Weights of a small GPT-style language model, trained from scratch on English Wikipedia.
Size: 15 layers, 9 heads of 32, MLP 512 SwiGLU, vocabulary 2048, 8.53M parameters.
Architecture: RMSNorm before each block, rotary positions, no biases in attention or MLP, untied embeddings.
Training: a variant of Muon for these matrices, 128M tokens.
MLP neurons of a small language model. Each row is named by its layer, matrix (gate and up: input weights) and neuron, and shows model dimensions 48-143. Each number is 500 + 50 x the weight over its row's rms, rounded and kept within 0 to 999. Numbers have three digits each. A neuron's up and down rows have the sign that makes its largest values positive.
Before each neuron's rows, "fires on" lists the tokens most often at its 100 highest values on Wikipedia text that the model never trained on. A number after a token or word is its count.

fires on: " released" 17, "ing" 12, "ed" 11, "z" 8, "able" 5
L10.gate388:485467531511484500579540433402497501448469442500544609495469578601529496416502453563475510520554518563449541532470395505523487455550534555580417379483557556434575349445451589412395519497485384438521451459498526591472453476409501541489499424459496421466466494518492496487425484534567464474
L10.up388:445527417505551485526491425507557508506526543523552483417536526586590584458514422519496444456570495495425554589514429513497574563538489485468468507506511498525484544530458487462430477555603546435515451588486486452478463482565465507575484536500404417479527499504483416533448438485484415581

fires on: " F" 43, " f" 36, " L" 4, " w" 4
L12.gate473:575501443437540529503471471544519605528416535600460467515496503438518575472450530481469603658421473390549453406458469511483560421517521436473460461575470475442510499472513564515361525483458407438518458596526504523463433472422478508514519464477492488568445465448450521499580447496532516524
L12.up473:487400606513517450510506462502543486473460418513520522421432531455540421505612547495524469489460512568487469489551498464557461566549556526428540616487520498478545488462541569534522555439463541566451503464465572426489549550530530465534536463490444496524503527527493512373477515430461494463

fires on: "i" 29, "a" 12, "ail" 10, "ey" 8, "en" 7
L9.gate330:514617448409561584518515468463513522450596444474539477516488533545488540417542390491476519495614546490454445560435427484506540416475533499436507485455524535469561542462444559531495491578445411512468504523458621480476566518442465483510485476555436454453532388489597462460518425443453537423
L9.up330:509534515469509557403533548467391547464490455458513587495423546565491593488476495436556436523512536626499512533465463515489409455565527534494511542514492523544550473459616507548465502495448476510496490508471526529502529462493483518487532621545506365581527496537551492415496430454518567524

fires on: " football" 16, " War" 11, "ourt" 8, " pol" 8, "ail" 7, "ey" 6
L8.gate177:518561517453483518506553578447493485500471515496406466415521636484569533455568556567504507492485522483409506516334419518595553500538480434484629553576483544543487488453391457505460592532485415508526447534526468416495646502552523441630418421499394465481575485463587485489451469483498534502
L8.up177:426513444558400529551509498418467412442517476480448520480466483557494514503566451443564431487487486580563515494521515549542484575537565525460461484468520589527460517472531489501517558422456478492447447430463510471526509527518426512446543466542584434394462514430473494534514392502483552379

fires on: "ed" 25, "id" 10, "s" 7, "ing" 6, "es" 6, "led" 5
L8.gate67:526458538515528433531508532474522475483498541528439555536590548486436407468417419572464478479597436479498529520397454418542552521500533458509399462452588506497550458422440556481442517506574508518487468474548486489455454517471521614457591398456443457485440556479523466441444504523531441476
L8.up67:484492529443520418429380420382451471514541455546445494473528486464428523477473481542560564500482445534481409563452541482464475516511461486541477535493536483544589450452470414532477445546583479558522476495577561517460449463483522539543559472484519418515459489557577495524531560512505565538

fires on: "O" 38, " I" 20, " O" 13, " o" 11, " ent" 7, "I" 4
L9.gate487:500454553484539557468421494475501502493514427526549498532570546466558545493495582390490480482507529587440537439477512468569499404550453506507547554558523595567500499498407482495521518498544507510448576468531446460516368475417496496486465405515499423570500471483441467556556526495542544462
L9.up487:549495476465432515509350479496462401600539484556524525477440450433444517488498485540549480462492448455565492414460500506561483438515469509564453469469568485442422469537546502533503545517554537547485450569529479494490485433465465539454467508457429405434455479492420502530597537574442536569

fires on: "r" 20, "ar" 14, "iz" 8, "us" 7, "g" 6
L11.gate200:414552472492531490485515500648597492538438536467484435501396534561565495540468499516464526543465426529483601471499468547458520504539615526514444496572453498468450524445482564449539455563519511493539473387489518462569564508513438494466528521502456439514488539498557371536502541459567454490
L11.up200:524483520407476466504436539505458534486422536615479443479495508535466527471566626479486560450429490537474520436510571539527452551435476514473610493506504438584510489528501486510654457468518476474492449486516519509568461597485418584473602419448503464428502546475509539452521427487512520547

fires on: " sc" 45, " season" 10, "otes" 6, "ate" 5, "ay" 5
L11.gate405:480500533469554467530495501500423551418496563535472541498582504433559484557564484477484471465559432421534529466327509476470471570505524433441509505527566528513546461503538517478458573492422453416469456475493438537501448545524459445552508447546513422412610538533610490563450546498459526567
L11.up405:549554516491512537485523496487457534437523492543468533478478515416466468587572525525423368455432528471506530439509569595481463495444447540480463546576598468515508518524600573555466548491482511409519497433561504572460391548444502483528491464541587435532548527489459515449498494492560454512

fires on: "6" 16, "3" 14, "0" 14, "2" 5, "5" 5, "4" 4
L12.gate439:422488403397550410528476418570467506467419462597531570499583502457513479531465517454557506489437452436501502537487502478559490479535490484528485540487473428421519475512622447512526541514468439500476438503398495538560471489538521435430575460497565534517476535476541516525520462535404566538
L12.up439:439464449566597433536428459476434511562505504521457475488495490593498547455459459456493576573470423534467440463471436441553501470440394461567502487512527453486455457521518539493447536453543504583422420476516466537497568494484564447601518521468486456490579477491558502424476504514527483471

fires on: "al" 21, "l" 15, " Des" 10, "el" 8, "es" 7, "ue" 6
L5.gate470:514475501464496496611516515530456406447504484495499465491590494425518504503485567445490499528494430515433500457496443454519504486508495578532471491537465496539475504514487497404665546520482558574435448537629523571536496508506514451442576459536428471510526401442499578528651472496443549470
L5.up470:547435451433462506455463551439482424510443498491529493403485487405492547484525438536435569565530504472383568515524386569439510453494607514482483530539534516463461501464554560530489443467576507527479387478550489506603455533491488541456469511433475576474407475482527438474526510490452548495

fires on: "al" 25, " char" 15, " design" 11, " win" 7, "rol" 6, "ers" 5
L3.gate385:446508400507412507651530496536438477514499471491535515448498420498468485548577544547501422581485498480502583439480406505443481473564510539509536426515443518497442476498514521498538511487617511558554452564502454536451446490544463455517470482530451548476562461533441517537379562468526491469
L3.up385:512537457575495538449630425567517492551468531503487452461452563434492538514601483501493407515550485457497498419470461547504498470468464576466466462606481475590429542515437541508469465455585492532557452542578523479506431502561428388521539477584505482495557510491486514584411524526543584528

fires on: "P" 31, "p" 23, "ap" 11, " |" 7, "ch" 5, "and" 4
L5.gate263:537433585544458524501470498525515570470485490493472514608586470443458503523610501377419509444516462508567470444426560476450413487574459562505462538523513519558517438467448517547450458452541580413498526505505477427514422464538432542512480486463553465509533429574415497562514444512429532445
L5.up263:491493461527493535550572507512455488464502582469534520462446505379564538601544525581431465472540472459554528473445547494529586481588506571504488484503460492485568472552527495574562557459462535540446406629582523474522578427522448492536545492510495441528516539503449542487566569437506506519

fires on: "y" 42, "ail" 10, "." 8, "ey" 7, "el" 6, "w" 4
L5.gate182:424551483433452529405457459550466499579485498498540562409487543407479510508546504489401538443539562511530535496442513483568522508526498435495544511481544466482516478587308451508394490493557416496507462530492529447530487469491558536553494473444430456438550514467496503471461526520481569467
L5.up182:485511468473417542521494403533425565475543507487523466580464506551551529506510534531357428424455461560497477452478454586550546489431439601505362519514570398502455502636491486516517524489418437431545506503440472490534543578450509430521521561556509598464453482558453523482433442476462495545

fires on: " ne" 25, " de" 18, "ol" 9, " rele" 7
L12.gate38:475513487597506451552525429538397469474544427526545443561565504487443515557491484420474517524532468405535586493486474478446550472437491529426573433403481493446544461518511506446598563507538462500442439429587598501533495485454442478516495462554541434530575461452448467548539575482499514531
L12.up38:540501578492566525470473484526484521423428563483534405609531486455470578476495469560541531486531489473549497475460492410457501563451614555481437466474544500484494383512523463538460437629428572555518453445504471541411434524438531515518468430418509574552441406451467457507504510431503500480

fires on: " " 48, " made" 6, "S" 4, " (" 4, " re" 4
L11.gate47:498485470447564471425580370459505489523511534558541501403417481494575518468496567615465544552453542532519478460496441409434481467460614480458453496435515562543576531436543434492555496543519419499435384510473489571532526562432424505487511387489471604546499521530498416512605540447442526538
L11.up47:537505511506511551566495599509473463493444526541523417509519572471546526512437460489513497501474488504496490606473484529510313505526537515401401553498556617455422562507485412524493499499478538502589475451426509441524498534543522426540507567468490549543517434582548490580457538489549559546

fires on: " also" 23, "ly" 18, " who" 8, "ually" 5, " later" 5, " then" 4
L11.gate356:398531543576452540484464534509429547507470437563462503533420479512489560518490542500484519488460504494552396485487545536445501491512552472476531562479485390534491468508498558540379414458396437477569493448508633456487533576461520385500529488443629475508499463498434578450512501446553424437
L11.up356:544406515440488463556575566591455567451521503459402555485494464445512468464537523465472450499547440481515577474507526357413498485463500476528473475449492567541488585420489491507461492580496520480431449417453509624463556524481518560473487496502439514433433516524469532576487390581516420622

fires on: "w" 31, "b" 11, "che" 9, "ot" 8, "ography" 7, "al" 6
L5.gate129:509424534459494451423466441537520420423539399467420530547586546445485533524492594413448484421434484585537439520458441480437460491402488475490453490534419437651561430543457534360480405520517504571534489530457478477533441466480532446440492492561588445605453465484486508527562495566545566459
L5.up129:460487467463593509517555487531563549487559482487448502571585585558535468491467428482414452444543544424514556417471489552405463472458570423472437538514520413518497516483563548452508449532482506514457457499436474537518489517410487500501438484520611570488527433528480470498527455499538526390

fires on: "own" 17, "ree" 11, "ory" 11, "te" 5, "ed" 5, " south" 5
L3.gate201:492554525508522564403586502421571450496490459474568493496475555549437499546576481578460470501495519596504522413418456482516520429495529557534487378545470473555547574542542489438499461607492463477539495552552438507523533441465503456481393512479505551450496468487470426523449502556575508479
L3.up201:503528509524483482482497485393463445485541474526518531547501486478529592483615491487529487504541517493545491516468452458502490420505481527452473440503518596535502461442618572481470448461603469473538473440522402501557482464496554514352455474539486469391494478504486478513453501507482471446

fires on: "-" 47, "–" 13, "/" 6, " (" 5, " \"" 4, "'" 4
L12.gate304:478490514495506421481483475464540500454470446474520542585571512490529569484533492483526601465481478478539513511511481543524488512385555530448515467507457575613618580471454464513474461467406476506517460504413428466557489578522506582515486580572531428505435493551526511567500455437415503537
L12.up304:474498434567511486511484474529572544439448445461480549484500529475526593483410559438585562469523457657502510502527562457561480387465533548531464489477523515454536548456489400478525570418530534434570524475555453490578521522495460538432521493456485468528505525552450488456448482549473410460

fires on: "ol" 39, "per" 13, " as" 10, "ac" 7, "er" 6, "um" 5
L10.gate237:511553526542562555483509544587514503464487422532491550531499402466491505615484450427527529458453577409506510569439485436560558477474459480583507435563506441487517549551490484516430454509536471401389473481573520441487477433496453498584522575546522586482604449449468372470468515446578485531
L10.up237:587486459581557541426493489521573534526420478544511417506448472571472566558480508546487508459426435454439440504431527497513545541483445436482511495425419529476564474535515530498469504493513440523432504522553468466517619447446427458578584458555602555509516443455539398487445586512564496531

fires on: "'" 19, "at" 17, "av" 12, "ob" 4
L9.gate191:442485482477521538465487470515532493532478456644424464462459568516561568440468441445497445523457605561560548471523482482492475474492508478435522451548449448427518623494493609441548526571461509544567523517536451519486519614441525552529484454489322575552479541518515475408500435409521550608
L9.up191:487575458518616438472521576429513450504451517505465516572519504483473580476532555548495481486509515436471485520462480487575523567545444560540454602480363483547629612475447518415531522416515609534515572564547524513421442534474496562546459346499543535538544595508510559482519428484447607536

fires on: "ch" 27, "P" 17, "Ch" 16
L3.gate148:529481458492480484524431460448474551487527545493461472455469493440450572483511564477393441559524528419493510461378542503472527451519498532487373442461556574453548402513414510532501455499518501495462518524497513461455547388471444522590423552533514538524562485486473416472568453455535604471
L3.up148:514482536480527471472507448460614505481545536480518451511457607466498500518443519547450430436463466503580592436373564479422582491483473507476484520498569485503623504469437487504476465501546515471499501578449486483497618435430452477481478615538533501500614495508480525501636454544574540505

fires on: "re" 20, "ime" 13, "ue" 12, " a" 8, " home" 6
L5.gate501:496541573478449410490517563478479543553579565479499531515548462458546528463544487493528517469511432454519493509552424491502505467496574418387610523484517493490519431393442491498524537481569442644504463493570654479525531533584552469502570511477492446408529440560455576553508454442496534530
L5.up501:425530626564490490453538531536523532458489493521539495452441450488491560565403550437518436433578536431450432490552511502611487568440460551437471513481507537536455410513465520474440469500458572575526445578548486431505536424608537566546470449551562435532527444395540489427533459423508440461

fires on: "n" 15, "ute" 14, "ag" 13, "ue" 11, "are" 7
L5.gate20:557491552502566530514479485476485548502527483349447450510551420505514453492542521391414452504569546487479483478475447485428569516497501464517485453540516489512501563444530453542496545476508465513585460397460499558513463533525495511531527576530423516613479554492431542436575450486520413405
L5.up20:515458591478418502526356508504503498461528470435539486483525430486461580460532489473501548534497577553480508463463429541563471497565456531446437522567531480467550472524556538513353451445427473498551487505589535451518533424495565549488497525395492436411490474429418493500519493503500417481

fires on: "," 34, " that" 19, " which" 13, "ile" 5, "om" 4
L9.gate393:523466440539506515433544603557446496493468494483484555456584464483514399506495506556516641487611529506490528456494478371434562501518358489503474599498483462421540436500485503484506560445532515451591482489481491579424462495501488471399562420496574460493484557474480539502408487431617503542
L9.up393:579566513578473483492590525554564609513460578513496557480630473482537523489393482512555477528561495497541562416463546479535457533504410421502560499516588549534587604494550573377567514513473514440524592508416436506511352518513546525443451492526561497455537518461449538485510463456578471544

fires on: "'" 39, " feat" 14, "ens" 9, "j" 8, "eat" 4
L12.gate204:521431535574458462563514489554518501534436530517611562512519604409550531477492515423501542525458497537451448517469481599535463486345528598411496552568451452562476528584503526484520570463495521493493465396511462498581585521468491490474472520552484470467521517522594511356489424440510463480
L12.up204:554478468514422383563598515483515476440517469486506525548526474508477475520476468528510506501547436470475434585435506545513509442412451573411478516520489448489468591497412547477497483416582536516525469557450523576502440560509500593441387514442414488556463421419574486384494458521521568481

fires on: "m" 45, "ap" 12, "y" 8, "ie" 8, "ra" 4
L9.gate297:545562490613540506481569550502565473538453593515536548565458499487576536560534520482451418451543465501483538466556493384481480558524433458537502495576469609593454513441486490465460497622565446478615478575527526535565526399562450574547513446545438370460436490482405526549466535524558436443
L9.up297:410481565451574400535520502542520510523464592504529509434491497507512605583529460469524448466559434520499506469476450430464562451492583481505431457514427502550534507527451439467471586547447555593546547523569512465556452512623523545532527534526400474544480551559494530450537503476497519545

fires on: "," 21, " to" 14, "ing" 10, " that" 6, " of" 6, "ter" 5
L8.gate458:496485369462481577468426486527543421422543464518404514361504456488517449529391537555378502545580421523491471500410507499492487501506489465514514571458513455452544575505464520481514525496482474523502421417483388519470462534466598511471569495515519496491528528459414551448531452446455506530
L8.up458:590472528555567451393435545529463474509521485449529472472498499538553406566397502409564508507493506447533550571508559516464550489541429550511587558491541454541409470478439473474501469513445539430545453347532526552511454520535457395530592426497555623491398515455534469482505485464530490531

fires on: " f" 34, "f" 14, " h" 11, " w" 10, " acc" 9, "B" 5
L11.gate462:479471456516566509479499543428440537605421496506512490487559506505571535487565458506489641521427439537462470465359473492476444497513488543514455466565513444472487571492495524426439417449561442455459546577467548545484490613497509524500522548527543529546418420466475446451426425498532515522
L11.up462:473518535492582520429524534527453556477530463472458575430505439551489457422490630591418479381466515460490453451382482503514564570478614502525561577457462508492556480546487577558474534500420480463470449578499556529506431503428473524549531602561434485475454548503494457536427427523525513483

fires on: " " 98
L9.gate462:396524417521477440601503593475539513492458536514529522458538514529494559457552466459466540487490526470440377460485444468423535433451485528453466483495456436477537415459462468472502619525612510550457483477450427464534571521506400467544440509498530511462462525456449420391570468470578390585
L9.up462:608369464477464546497575433460495553523478536538535560525443554470478544557480421419549548479550530509508408479538488513614510522486555471416478505441495503551447440488524555514461466445583457518477561513387515513411465486513432557494525534465459389556490563568504615528569485561483562526

fires on: "et" 19, "ac" 16, "at" 8, "est" 5, "a" 5
L12.gate291:519483442449555507490498469495624471501423558518547516445533529448580430603558557580539468502624536458524472533588564441514514545554409431520441457480535510560430483515645500589556504587478446503441490476467543553551530477567443451522461473516388479523430532528466462489520473444456596500
L12.up291:582549564510541474464473539583508575459491497539545481479431502497602527493490525515487514451479527561524458486578554476483603497534423503523512455479367511505470447486444476592401407474496483516486526527575568507512523613574533461479587488569550483595552505424530425556514564504507498533

fires on: " rem" 53, " fin" 11, "ow" 11, " add" 8, " off" 8, "ach" 5
L3.gate487:605461492445446545508503523525426418421485558521505571473528554386507418514495521507575566478537536489554438517506499464504453525446542432581530441510422454436469535562518470557483538522524365522522520442432497616455504514459459520481521537568493603584544499474452480468432466459403552468
L3.up487:511520513466544576524488458666480512437473398430471450430565502464507566470498472489535445548500490536539378432475543459476504516512476461514522549519509537561503486516582477492438477458523527462518462459523472414510540542500499431475461521495460513508560526487392533491536441554602519422

fires on: " rem" 31, "us" 13, "on" 10, "ar" 9, "aint" 8, "ay" 7
L3.gate495:550560483513535520476481487469530538426576471480507524430500556540580479548406507604506488519490506501559572497432414477456519490520499560586420521494512490501476416540454472538461434422454448530485489504438567617588549508603525531376449509564483481445473547562391518535453511439476463501
L3.up495:553463514566530581415479549549496559496522531504435528531596495470572441570547461396482559438451489408445557560524453490495536492505518499535467469452498542462355469459459502499521490471553464525538468521538509448590534573552554446484551508536519432500467495466459506545539562462629472376

fires on: "os" 25, "at" 18, "et" 16, "ed" 7, "un" 6, "al" 6
L12.gate346:554542524508443565499543440540474573424518484478497493533511500450580468431421549515486448489534559539526543457446484422440552526408402470551561485519534476498477570553545488489577454529465489482449375497463528590533546457447554510504392527535428609520576527462567520484465554431470527512
L12.up346:541494519477527482479451437501484597538514481547564520452385582485512553532512523493579530507574446503478467498414507504522574536435470482505555461538503416510512488466464458550488535538440599470535536595535544541490560462539448533466550479394491440532443433391590561591590529498493534540

fires on: "y" 24, "'" 19, "eat" 4, "’" 4
L9.gate474:485543488532493485502425483469460491535447480487596536467513502508583497473545505438415507549520445566504418482423501517591527512507513589572529498568449445514513509490481569545519543448533488514645409543472482527561528569437577401536529386498525491538547536565584520457471503477574450493
L9.up474:459401511545475486542509424491549437509536471548585472465430489484541456571505521543454532416457422394452484452375517496483566441530492531487518482487485411415464566506406481534445509452567555425538559556407521542497529604464521580554497464495610460495460500516513468477555498528522451575

fires on: " Bro" 20, " B" 18, " re" 15, "p" 11, " bro" 8, " ro" 5
L12.gate65:474540471521585467474524580503530543512450562552474587449491410581461446469500427582574418483454472459578477529504455427508555524515438460494431542470448531480462465458540523577478503568474558468470541556445471460483581515408435422496607533500568421479456488443543525467568510519505596514
L12.up65:435555419489549443435531533490499535460461520563614479572520559528514422478551387486423475494442528480500479529511547558506571435529539526440428628499491516591410454477468546461462545580504556485492577498544464552446455542399446452547533492628418522472537473440506578528520486572413552523

fires on: " ch" 22, "W" 13, "1" 13, " " 12, "w" 10, " W" 6
L12.gate413:533458493518506553502498529490550478455414475565507487552566496430489541546485550467426596485512555448494581459497522499535536551492540447495421478485502471551602443604512473596441455505600627531561475499403514482576434437473510626535441671517476565534475574590493590570532542415582498503
L12.up413:452510569520478568438474482490619485460549553487412487530521512577455461457444606509488457485545608434504462549439520546511483510492562541542505493550515499508382486511589520528514491558489506508526493432435452549490481506515412575476448480422577573507539478379490375504534460496524544407

fires on: "ar" 35, "m" 16, "r" 15
L8.gate6:529483504539581524553482592519480558479559480591545550466508396482515545513489468451439444471510463498474523429478513475516572472465491435682505517482493509559500495494415523524592499485632459464528553506548528530591455439454415450424543451534502457529462451590472484525460504443508471509
L8.up6:515460493496508447602513550487422524512575487593455516454546414489433506622470461398476523488517558497473582500556547482546467505469546434501515439467483479449531457527452475578599516391597534481596498557537503482622521570658521492477494478453490482486385584532532554441592494457467555511

fires on: " " 84, " (" 7, " and" 6
L12.gate71:433489457477468571493520479526458502456500519496534593499517435513478571490451556439440490531622457525506509563525566519455485456535588527451536503472536571432497491478540400522442412548544453522461431523440573527576565460382395491529601450440515448471457489538432588470514466435498483515
L12.up71:542551533509544519555503490572511530572477550469492484518477478473569455555544443577461514590528561480456469440507453552525410540559529579479510520510445508492482541593501437660480482579476467519598523399504512568546440494495506482507534582406494532568567526465520465551502517369435542553

fires on: " a" 57, " an" 14, " is" 5
L5.gate440:465527537474513525493506475518502493480522498437472540499559540538483511507571583554525569453437504557496538470519474503495491544505453437446483551440547506573510458506572537522457551555635558570519576572556511612451559462494523454400450502495538478447433538553483544473483491464462507485
L5.up440:503441488494531545423533503486537488536503576447632502465482486520521511514473569529462463551538553524501401486520448481575526526616593495514454530541322538498493523466527530569431477536451546562458478569551524517478611500548519530509453476436460454463527516522536446498469501444518451568

fires on: " /" 19, " [" 10, " |" 9, " —" 9, " won" 8, " Soc" 5
L5.gate193:443514513647530581527469431549454431488421486523574428417518444458440547457550519531549562614482525521519505604499526523489486560484585388501459552550562496562497457560527464483422439437505455514466471482478512495443575466493454458547405484464492441482545587494471558450446459539533539426
L5.up193:463481517586470622508416441535512549526461577499556459536423460522512545505494504569480533589504504480517430540488506611538438462480478472549447507511472410559501445498559447471490435393488517536516504499572549550521547566579487433515429498428527502565381520467467582491473443578472436497

fires on: "te" 14, "ific" 13, "ory" 13, "re" 11, "lands" 10, "ology" 9
L3.gate402:439531547538496476514547382526564405488531500467548472446412587511440538519559459510515464516598475449517490529431506456616588474456609531515552542532560483516545545540486541462526423508499441521534606509567425560592553594532529499511514515538488473410556551572535520531467484487563413582
L3.up402:517544524585482497520614513400568517399541497539588455486501508478461451452438457499534493559643455421487498506596472498474528503506522495494547516510471532515518454556496490517481514502600552510482539470547413505510442461543468442494453409501528473502540522455464477455549433529518419557

fires on: "-" 69, " \"" 16, "/" 11
L12.gate366:507463370556512535451488498419520497441474482387597501541609455403505539506522482513461441460441531484471460541436446586600463532518515468562511418497487597481566547455482565506494486458460544513464526533445516450558476539517507525519525460470534435481454489523401560561489449543461585477
L12.up366:602502507506484577567610451469558544438400547487439443497540554409452469479495511474530469563496524631480545536561385585496487515501562533531512512552472591564422500523506577473498561544488439491484496358411502482517499493505553530496518524473502458490550464489430480513500464548413410429

fires on: "e" 22, "ed" 18, "ment" 8, " Or" 8, " death" 7
L3.gate511:507471499501463528490578534465553570523601442519520486438516515404439579487498456522440486597514487528412665576604461493396521505431572505505518495529556569438492439460489514486538567514468597407511558506436559478511463488536481509432599455506463500462521375474493516508487449413537484531
L3.up511:532455484558452471501537513519512510479495424449468433450510543428462547365503529493586406551448467463478632522544435460352551445444494461464427534441587593451522443475475490569495514450514577497535491602494538505505555554532517534510580534415520522448513469523476498622532529494509376609

fires on: " E" 29, "I" 17, "y" 17, " I" 14, " O" 8
L12.gate210:525493500512412563417442501425505519502421472449560448420501519438458505528437562397545510510508429533468455411604592421479430474568521557433519576600577490472483498537490523560522535607417513508638434464420467525491471497478485563484482403504485438555529468599492506509539522494542499516
L12.up210:524498498495431499519385473442518438529525537549562516456574522549507539555519460459507535466506447495496522532637464406567583512464447506500481535563582589444518486539407560471515567532537493541448448476523497540532567431510595458402491435440504475438521519505556452552498481516575356473

fires on: " death" 15, "il" 11, "ment" 10, "ond" 10, "ing" 8
L3.gate222:513583558505511530539441537478404459520474484429484446528495537492441583506500398559444411454530486480528529524531574545413544550472412531435547477588489440505471418443508447496579581522472492451511497472399434452471561574549520539437504418456510560421497544444529553590471517602565415457
L3.up222:433404560543483454489503450537504476521525466453549413530560574572581494511468534576461448474560475441427520436493508508457457515498438448421539578337472486480472457420531529520513483469568539484544474550434408518548567474573562510413467570393544494431562563431504542510529495521493425476

fires on: "n" 19, "ar" 18, " B" 10, "er" 5, "m" 4, "iz" 4
L12.gate35:491576531443507517431510522510473428443581491545493467471523539470457403613541488533519540534497535493517491436437405527548472591497464483501536488613432374473496435495459551564554517518496414571611560475489604516638547488599495461529432600403430509484414563460505400425555551520515505496
L12.up35:572567576455571541491534567518573551450538498511433580455465424450548417402534645479530563502470503508498560493439559427546470608455482464536524460458506536507522477506496583449563464453474414466578527495483615486506494615450500495490536450424478481458543516408599501508491506418504436556

fires on: " W" 16, "w" 13, "l" 9, " R" 8, "ew" 6, "," 5
L10.gate276:606480478488479493441571515481557454444504582547531456518429418454518425449555573495381504486490447527586419549547434418510493532524478511495522521514427413478467467567517524534323565464547573524506505547511492550475441429439474503450537507380492587524463476493478552514639534457544443474
L10.up276:502518542493521518533519515444688537501555535488473511503537503567544492419475479467577444457539519495553535546473533550512463428570516479470454609465430559453468414527431425512518501563519488432554549498520467446475398581420539482483421547392399505492423491515433530477581428476567506472

fires on: " b" 92
L11.gate68:512407461481505496484494471448524532477415539456492555537516576475548482433557469458480531533563490483469538497417514509622514529478461505536549530548487557534520592459534498545500520564579523462421538464387433493512468543397527566544417381553470547566430501439423491586542454587456535645
L11.up68:417437548526598462505451493583520464447552493492497493495530496525532479437509543439552494572506573497484481466407548490468542514466446522550496527447480550501553436565535494473417550434396448535464505533551534477532510410392555513530525508494504409463437585406515559519531430528558523430

fires on: "at" 16, "an" 12, "et" 12, "pl" 12, "ir" 8, "f" 5
L10.gate39:511525456425526568487446472547515496466483552459597453505529486540576456391477559484477510410565455497564487440519577413449482535499492452575564498521429465590510560496548588583512590538466507490447536322498510618416447552459474486615571440501443491499545448494535446479499386469474562497
L10.up39:481484491525495469503464557482490530515537418529546499593551512492540494352392520494512458492549449594468578521506541458528541516501488425615512491452592524481516561466522514583542471563475486473558388504417484535414380415490434514575443436435495409533450450480528444560590508443466537593

fires on: "ck" 18, "os" 11, "and" 9, "ter" 7, " post" 6, "ost" 6
L5.gate73:567484453476441539564490370526564514391527465542539529540462424436449515451537463479431547579550521579431481496455504536523574543551526553546474401554467439494464535487420496472397439548562512528417525480496537485510468428442536457524498484503435553564554395463429534528480451484487532548
L5.up73:597478437458487516594432455447559482413518487503570443508487486466504488499481509482592544582536471457510451535574500456449611483540507617609512482496445407470467565427455525543503467552580524408487488471475458516354507532453563404573446557427445516427431533464527570465552496443464530522

fires on: "," 84
L11.gate285:559568525501511520457396565555495497557548486482445550438563412413558451481473460556545566518551538548542520415485512463440520577516495489526499530511529449453567501520416531436526590508483509495545471467438431474437423478463503481530440470478549425454499529500452499372473477445543477543
L11.up285:564490545583526502448536538542426532532538490534501513522484440431541506518432476514434598526539488473610553466540490478441548547483419511524571590533546466559497500613566538438442509557519566481494583497505421536552427445482559473449546505446466512416597540497523572475551535473505505572

fires on: " " 92, "\n\n" 4
L11.gate389:561530523473510550354484554539485507417442523532567421519471581495545567603503610494503499520470480499523527501455481444381462468516568566460445405511489530419460408451489419514492539542484486448495448551428557458540526453525475563467420442444583550545475509483477496547491513475511518441
L11.up389:475542474512568610527448539475474457512452466504447548568586519494631521531543576398505460561479540491483460494439500505486512510620600618470578428455524509528488484604481439571469604517542545514509451368505510479563461592446463512563577465533577532475535604509487493567440479529567488566

fires on: "as" 17, "t" 15, "c" 10, "ar" 10, "il" 4
L9.gate349:527484479487439502475456542374578504464553461555502546465528614521538459483472503494537500426483477553463438456490585526475514474542445498593517577507437431459505473466438479488492468493516458531500539497530507489645442565454514624463590500450520467449453398517490485450560473452535536561
L9.up349:469520488487489458455488521418354546477509444528536472467472528390541484475591532477495535440510541502524495515483570473527594513502538395425513565532493389485526485509519480403583590604483552553498545482471614439478457318490517521472501456513478524484500566432534632462549534529415590547

fires on: " rem" 23, " elect" 15, "em" 15, "et" 10, "ork" 10, "ow" 10
L3.gate390:528479511462418540489543418479449454544497531482536654401478561478469431462368520484484527554487503465452463554546582458539424570546512526497465443451491495560518540477601456455447557569564495520480495587427484454406461489406487465469483579526480466550527559535450421440423578495461507594
L3.up390:519501513458534531466588435529478515457486506458520507462403549572529520540489524420550396609531487467460532509526555541501426506494531541516536470464521471496420521415575498478463515509521563479498495515457470454502523555427468497451393521551532508519536619518442503410504543500477540544

fires on: "p" 35, "b" 11, "st" 10, "w" 7, "eb" 6, "c" 4
L5.gate181:402490531554483479449526357411522432461440529564485507466485517528523514384524497426434405376568508573486569585554563451463467497416526566504467458532504529456525452523473503412505516543506473562466567502454526497559547505475573536502355494534516318506541514499508497534477425495458432441
L5.up181:481495467557515462521491359567507508572486496411459511422432453581475552560587492458536515436523516521455522565479520483397526551362477473445409544440584392446553532499579502502448498483453547491543493418446488468446445454429508465465448454511557448581575462470469552493570412545493461380

fires on: " was" 36, " is" 30, "'" 21, "," 4
L12.gate365:452516566489622550468454534524532508509501468623439473552534524516546496564564525511529546523403511538511580484426468547417562447526487506406442544519520484530521549510452597550473615480421528574501457481478476551585503513543502510406545608570509497507567439469470472487383519473533485474
L12.up365:559450491487539592520485419580472461587584565535560478472493387562613507474404515503446542530535496508557512521619546515478467589551532471498399580579460487484557445510458431561466578558490482495468523536560460510520608379538512500588530497470474575512394536506426577531559479434566548531